Weights of a small GPT-style language model, trained from scratch on English Wikipedia.
Architecture: rotary positions, no biases in attention or MLP, untied embeddings.
Training: a variant of Adam for these matrices, 500M tokens, 3811 steps.
MLP neurons of a small language model. Each row is named by its layer, matrix (gate and up: input weights; down: output weights) and neuron, and shows model dimensions 64-255. Each number is 500 + 40 x the weight over its row's rms, rounded and kept within 0 to 999. Numbers have three digits each. A neuron's up and down rows have the sign that makes its largest values positive.
Before each neuron's rows, "fires after" lists the tokens most often just before its 100 highest values on Wikipedia text that the model never trained on; "fires in" lists the words (lower case) most often at its 100 highest values on Wikipedia text that the model never trained on.

fires after: "1", " a"
fires in: "12", "few", "some", "much", "someone", "12th"
L6.gate373:457452492521444500520445550515442477497529445480541550533508404471584483476403479474470503462490462458461526528451490498494515494426561540475570461541487481485478544445474520498543534475464496465463557434531480483520454539506465468483489424553531539419492494414454476485493519481514522403491430458509554573452500462548510508459538469521547466506501517404533529523520520530483481465484462541499454544542462468529577532523495461488520495523464532478554511457542498468543450575513435505499540510524522512437482497493511499550481479436540528534482453539486518543536554565517532524
L6.up373:457586487418544434549514520508492527541489574446572553561521526530561510478499506546445507534490454478481517516466459419518438474460536469514444486427444459534478523489546519534546543483544528532517545545457534461565440445520436486475465544467449528505448577483523526459475486517554560522491464459521530465509485438510498409521480462534563542477500523505453535444483539464480498513477515480483533509513564496574509542495431530470553495502564504519466460508500506493463454520519474485475472464480507530470480553492479484513500517460550431572476486415547490473460534420524491495
L6.down373:521461609512501480497550562523469503461513523600475444506474527525500572529475499494477475473499450513484539498491468477587550525492528501469525452487579475536446532511531510503529501507444458520501464550465461478499432461555497485680512442513503416468466468532519455486588532527430505478501492460490504577490522555468538555495521505493511436512493528462497502511443473480476568533507445518522437482507474506506480547463540494548387500514499487485473479529481477468436436485485496481465479524446510497503455438449482477547488470502463435482473513485472480435501549568484489553

fires after: "1", "2", "7", "8", "4", "0"
fires in: "2013", "2023", "2015", "1973", "2014", "1983"
L6.gate249:512427485532494460554502479520497521508486435409538500511479512445471411453537525472479457563491548509437487475529463489463364483461544496552501556459535540503537520536504505462459537535515550521521431518458491496468525501483507519555561478524556542564521523475476511552544467473598524474521456496558492533484491516536539484548521535502544519524555503566512395540449466466430566476514557535486419543450470540501560551494491495474416474553509508532531473469576508432523523536457500520497502463507527520512500541548463436451530473569525514512473478504509418533510509522490501573
L6.up249:544531496526541488471506451502561513518515470493487452477507467407555523486549456542512464488510499558513447548509461494478488518446441513544545512464527508494510476561432504469538507463482508590452541510536528542532490544489448537453556452451483549492497484466502483518532479431601504531528479587549493451535536545482522529571502517464447465544499509519499416538415533493483516528560547507517467458492538543488553515586496555473421465475502532507588524434486435453533512539520455544497527450542527534537498535547493480487552491487533490440445530529519449494471554476412476508
L6.down249:562499544512537535449503457426535430511534521572507553473509487484513576513497496556468517455501521561517527541481501534501545567506480476484484549492477461500500496546513519530499493513376478449479453504456446525473530485500531489597476509482457457466558513534495508486488561469488524442490423526502533519490517454534526533469519528437430479531439548521502483532507496483471509576518515485543528546566494545443498523446505491508496531509430501453488514467499566529520548478483511465549513474490421572495479502476476581469531427500542510505499539542553521468486558460470496478

fires after: "1", "2", "0", "9"
fires in: "2011", "2021", "2012", "2001", "2018", "2016"
L6.gate474:559450510509515501570571485463498452482473469528462426476503516463450526508482484524393464526500468554534543544507440570479489525522555449586517492519523508468517494483600499520499463505524573498522538537546525441426430562453528492552486528450500508498538490566513565469528478494444621521453621523498451463510526505470538566448460542545524501515452451531526583461544493452515459448544544451550448448468500496476510462467534520418506481474528452480539533466552518506485478461505493483437549502457534469445526490445494506473561566541546443489525548452575444475540460524457495497
L6.up474:579438494472523484582481519559524436430524462526561509409445527597422551514487537501547528473546556487523532525569448504522521539541529445470532553463525438480524508428500501540482433457423476459467542488501394538452518494509555520483549508501450456475483575531428513517507455491449520554415527546498467534416533486491513496504510501570541567473545458557481448508522439555444472493539529482518518466514496455524514498465509497492469495468472436441450554489527498484515515538513434455478499547490480505449519548515567483444511557552565455544501430434538586432574508560476550482
L6.down474:483519477495515556520514477509551494509493498488519540444481529493547499467484505479529545510515542483528480474502503491498483532502450483512508519525522461492530555461469514518460504499472471543510513473503486557532588448504521475722448557511492477528495526500521457546492521491530475479503507435574492439538512541420549450479488507469505537464524448560480455512477491598494467487456459475442442503522528496475519511460460512519441482503484477521532509518467497479471520535489564519482524549499414501516411552618517461491514477455433526458479486466391560505534513439543592485

fires after: "1"
fires in: "11", "12", "10", "100", "120"
L6.gate464:419536559421420522451447533537414484520505451522485466472510444482518541464541460427558503529535486506518527462476512525539563504486511440491534511567479505435519456447505544434500489438434522525489455486518438527552521518549563569562507474546494517494537415523490484548482490517473458501524496528481513501521453430527446472543529468494417509509479515485374610582418512472507558504518532423486445611530532498474519492452567501500500463542450495510469504506438405504460532470535479508554497570456481531464488531492513463542531555506484452492481484517462465541493471520583470552
L6.up464:537548507524504474534420550477450440598524540490501518497472501502472523445550507567480494530579526460492577523463533481477519507476542462581533518431495486507531503484536613465519511472491570613512529411510495548507536493557512504538563502587438493518443431570481536424453462524544518516430516545417448401440501508505530552546528491452531562484503422488493544473494555484513467575473509445487447548494537477445511496517465562448548451548539532481494433551526516518448476489538476493471509493501471447496405509446416471548509570471562479523491541436550483543483473499463478553
L6.down464:456526570464483489523455559484573561468502523488405419541517492516548447564480513520500565466441373476499539516524521498536534494475512512516458453527575575463505503493488488541518504462517471422474438574530528492472521566440543477628483501485510479446470484472550540493561520550499466497498498482459546531486488438509445513522452481501452600519457504391486532466506494475507462450484480523506564502548502588513543449503574446504448520487504467472450555491507508467520460537471495462521519531510546550452539486542523536503524463582460492485504516525518561466519509483498517467

fires after: "1", "3", "8", "4"
fires in: "10", "100", "80", "30", "10th"
L8.gate669:490470493485432525496485542517492529534492555472521490480530540422547535474540491463510525474494522509552424554495498497480525464465445454523492501528450473529485502394477454508505504567515523570496489462405478552572512450541482601461478495544533534508533517464501527485531405588490524502533452547482467485506526440567451536572524494525481559487545503541502530513535486499510511516545545524453521470433506597468511492467413546492566488443554511526531553462493513473534515456535500501542620545503551484437499466531452442509557506440547487429545465490468493570514481547537504513
L8.up669:513476455531463545483484439512478432478505525567505489488444504449441516562521563495545498537475518457545497448461514501548551533442533519474439476543454494460501488438518499488445520454475538536503494526529477460476473446444514505483494519516512422392542496494444554560506484465444505504472433457439511591455485447521548570457510430554586506556524556509465547495458513511498529456498562514440492544444512458539509586501477487494527508532497545470554516514478565541433546485507480440501491474425459515537505513498504558447533565545482504532466527505431450513516514556463562488
L8.down669:449444453548573459481481565536457537562436497417507458492539522444485475476522509519497462520569435472468484532470539543518550492534543472457553452509477512499504465529505485513567458444451493558509479488586477502452478501454537559556479419451415495517519483434446490539457595567398456528538583515508508478531483512562508502450491571587570483514493508476532515484534544517529507485485491532465486534489530495485536500589527492506499420447552507504511540496479526513484477520467494509476405453484498489481513509485463516520520532563500531490467503527573533550527451441502488532

fires after: "1", "0", "9"
fires in: "2015", "2017", "2018", "2016", "2005", "2007"
L6.gate285:521536529481516541507458517466534413379540419528542475442508482483439481490507471481562441466575495473501538521515486490479560395505411519470425522510567532424533529508543481530579518569517431425496483489402470525463405455499527538508428486464526525468462483458467507458579543502538534522471527450520519485493411537509512545530478530484508545558455549467513436513524465489449439532514528540520485463489505519439484463560502453485494556427527419554453525495502527538499490480406543516409583596470495522469492547489533529469505452509558566454514499505537481504510501540527480536
L6.up285:464564430530575514466571580508447487558475510466458460494463462515457448583541465464487520467570516528448510473527539522524492480541509465487453479510473497519514453491485554465501488446484501525489435483553521505453457549456533479521490469510470487547520483574503549495559467483467466555501572535481479455501491504486590480485508539518556447522494570613459485507478580465495488467501541510534427420507536512434542476512504532494407410540533448550581550530552459467486497505515571412543594502431509540528485524436523460534531537544418496489515493459472462543467492405453447536
L6.down285:499524449557559477480540460466422476512459534514471475414536545479565564514505513465465529445530522520547468501511497510547505476518453546495463526511440491579518493485466445553494471513496503561419510472489455586518417510492561513504488460482528567498603504541443453485496503506569449621500506566465493518569527463556493451516552474493491458530555572532539455572443533521520491510495468417487479468545468479485483548537516506522469483530489552460519452485509512445504462476490468521495506544524489461506488491470456447490551535491480427497482557506407470486501515470481555536

fires after: "0", "1", "7", "2", "4"
fires in: "2012", "south", "2002", "1872", "1922", "2022"
L7.gate534:552488537560497462503477492520499548517483394462498487467455473509482458435571535489462470513481521476562455404594484460454466473550544609546526520463469498515535488503461432519506497482546520466522486551558556502501508479461553544518512446502490569530509508526494498509474464461505520444464501462445441470496473509511498491462526510518524454510531482532492490453451513485503530501509545539471453443430474521550433499512522435465550500400514487544557539509442511504513451508408486473474477484498496576475419572538520482444561453517552493457517432437571564525483464493476487470
L7.up534:503467405498501499451479498536525468557442511460530488550476554547482507456537523491502462512434537511447526495529507514579587502585491522483568518466546491502509439476469491502439473472529506502446552503548547497519507546449557548520478520530498534527551525398523504486522467494432475445519463579452457577532560523488480458517565545575535536520477409509519527496461484453495491490491611604517454550513426454508528543513448586474512461476486526532536581493523520493502530444502470507528499526526534479487450540422543551546536523460506457492422553472533475495539422457438433512
L7.down534:494539489502485512510487484503571506506453459544485498571452538512512498522569553492492502557493485547481515482557429507497507546574395595445510588499488515533509487488459455542443437440482503519446553558479504533535508401543531547538548463465522491498557544440503503507512503524553473504503445501554469525549495388473515537472481519485464494472514473506500575589504534552513541476492567527530462473468549474485531454493471499490451506564507519549527537518445491478494486495519473535545489439498501519564417590522519575474493558486520495485395503501521492496503509493437508486

fires after: "9", "8", "1", "0"
fires in: "1999", "1995", "2019", "1998", "1991", "1989"
L6.gate68:566454460497518471415530451528462512524529459453513529547456420494489448466462534564541473503526520440449492549510490497437451474433422495512469458462410476476494440518489511502478413534459516521464469427499533518437523520518468507495466516477476556432515513495466469476530545563558516552571430586538470460509523477516490440535510605491596549507449591525492435557537537495534545436467508510470448475513514561507539466438421540512482489502435516511530502536500575430521440535470546461478495493436533499461570504587409516431476493467520532548434534511563466527502561508455474510
L6.up68:506462488440504475455506424424526555529504539493546515489496544507437563577573504514550492514505559557469440527528572550526543498482481532499477471438508427513549418485472543527496514477473537485568435408517578490489472466476487456522523527514495438454504485487535512473465485485527474429554508446509473559458447536488517574544476530525518459527500451497497483428457461447412566472512533525504519509458486546463524570499443556542449542475491539497557492495483629464467497466460519448493470491492528503440495447519494517446465554588526434548478573455557544478535534498515502516
L6.down68:465537507511402558515507538477454435435507497514488529465550510452512564496571492494436510506476506522473537534488469488485550531538480520437528543509609531471546445546481509511491499539536432504553517454507400525532524421532512453484423413564544445477495528529519470618494533487404457481484464447490532536463465477427517550428491551531386460501517487408476456524471479498432460490503557512537540513541454495413518465509540436539525515473493480505487515534417544553573528444507535539556465454495487565429514531442543544487504449515582542453487537506477516466558503504498470490

fires after: "1", "9", "8", "0", "2"
fires in: "1986", "2016", "1996", "2013", "1992", "2012"
L6.gate439:502448482424515556463437401468432473480525488527477477443506419465471538466515475493542488498560569453505495480481546463412448506520454540568452478441487479463499456552463520536485521439510554381443478576508516564412490584509474436543454534459505484509478460540486493490493536514544529467513489521546535435465489564490533528481530497506468538520479513445516501507478472457526497477563539493568503447531461525538515558521482529489489490477483499520514472457550492480451431519499463469550523540463547507433502568536521517477516466593524468542505422535549516539507455525526538542
L6.up439:549466524503529520510583486497449478464471545499546491424530520489489509471538439434445529479485531459497523511471571528477601519578575503596486473430497487500488448470484502512480545540474521494475496537557506482483509520461535561552427513491431442524568527549550482476480507475472456421481541506538507451443517559538502519580477572470496472580485522487492530502557498485445571467507578571511517536486518497438564442590519543553515477555517463436525442472506533513444516444528491505471504520466495558440523547495484497471529455570540553460471466483546526487507456518524466584
L6.down439:527567515536506468546509542500547409487446516465524534515465527506545538525548470511412544536460465490489582584453443554574511558523489528487508493532540541504502491520543509491505481561465468577563508486474469522555525429485532527624485405471497444482519551525523483607520510426476470497476473501477499520460546481488550505499526576506418493506527449502506525544494525448444544479500507520496458510534493471445531480480468499543498486549462422503481530508485493517455596435409534576496498482508506542557487494504454561496492492454509566421476560467516458453508510466528479498

fires after: "1"
fires in: "10", "some", "100", "someone", "1991"
L6.gate648:510527500476506525513514550517474515499535499595561515541602403469520519501506477507498413482501518494450522482435570437527581541505466491546410483454465469488540511451463524443503516483552541538486522481509501460541521521475527482504495491588487496476429446505531472519530436511477504519464451486471475550560463483476490473459470470504599540550494523509434498453479470550538511540408517464486513497417417472447518527456428553460507487520486517444478516492558535557442506507531492565526518446473511488488504451546517512447523588494490499508496462477428504575547554519456510447
L6.up648:501500528459484540483506535520466453500545516556499590542541452464564588481556500441467487492454484547533539442461532486584534522448521417571496413491501425538516535442457554434526497500556539569505461460431444539493440485463546429485531522557475443473475445548495510454485501479450502401518492508534494488539589491455458487503515516497546493546469450492460501541435420506494565512467568512419582525461436480413570479473494533478540492472473460423504529443447456522495435472514493505471547452486531526421456441451492478483513577489526504505498516434423506513514527474503511454
L6.down648:509444574518519437518490518487477520497466491504458512473488522448476476532481482480493530491564487525489511482490466549553547491568496509472533474476519455520509447499528510572505523493392501504505477475477514526511429476501463509770519445456492506517522538475520484456518531513485548493491513462497492543528463545542480530468478458548490501487523485480587551500500516454489527534507453536529455517515573565518403504512531473549463529505499526530488497527479508455521511487479466423514446571495550508490514481513440523531482513520455490514483540506519504445512510523469487520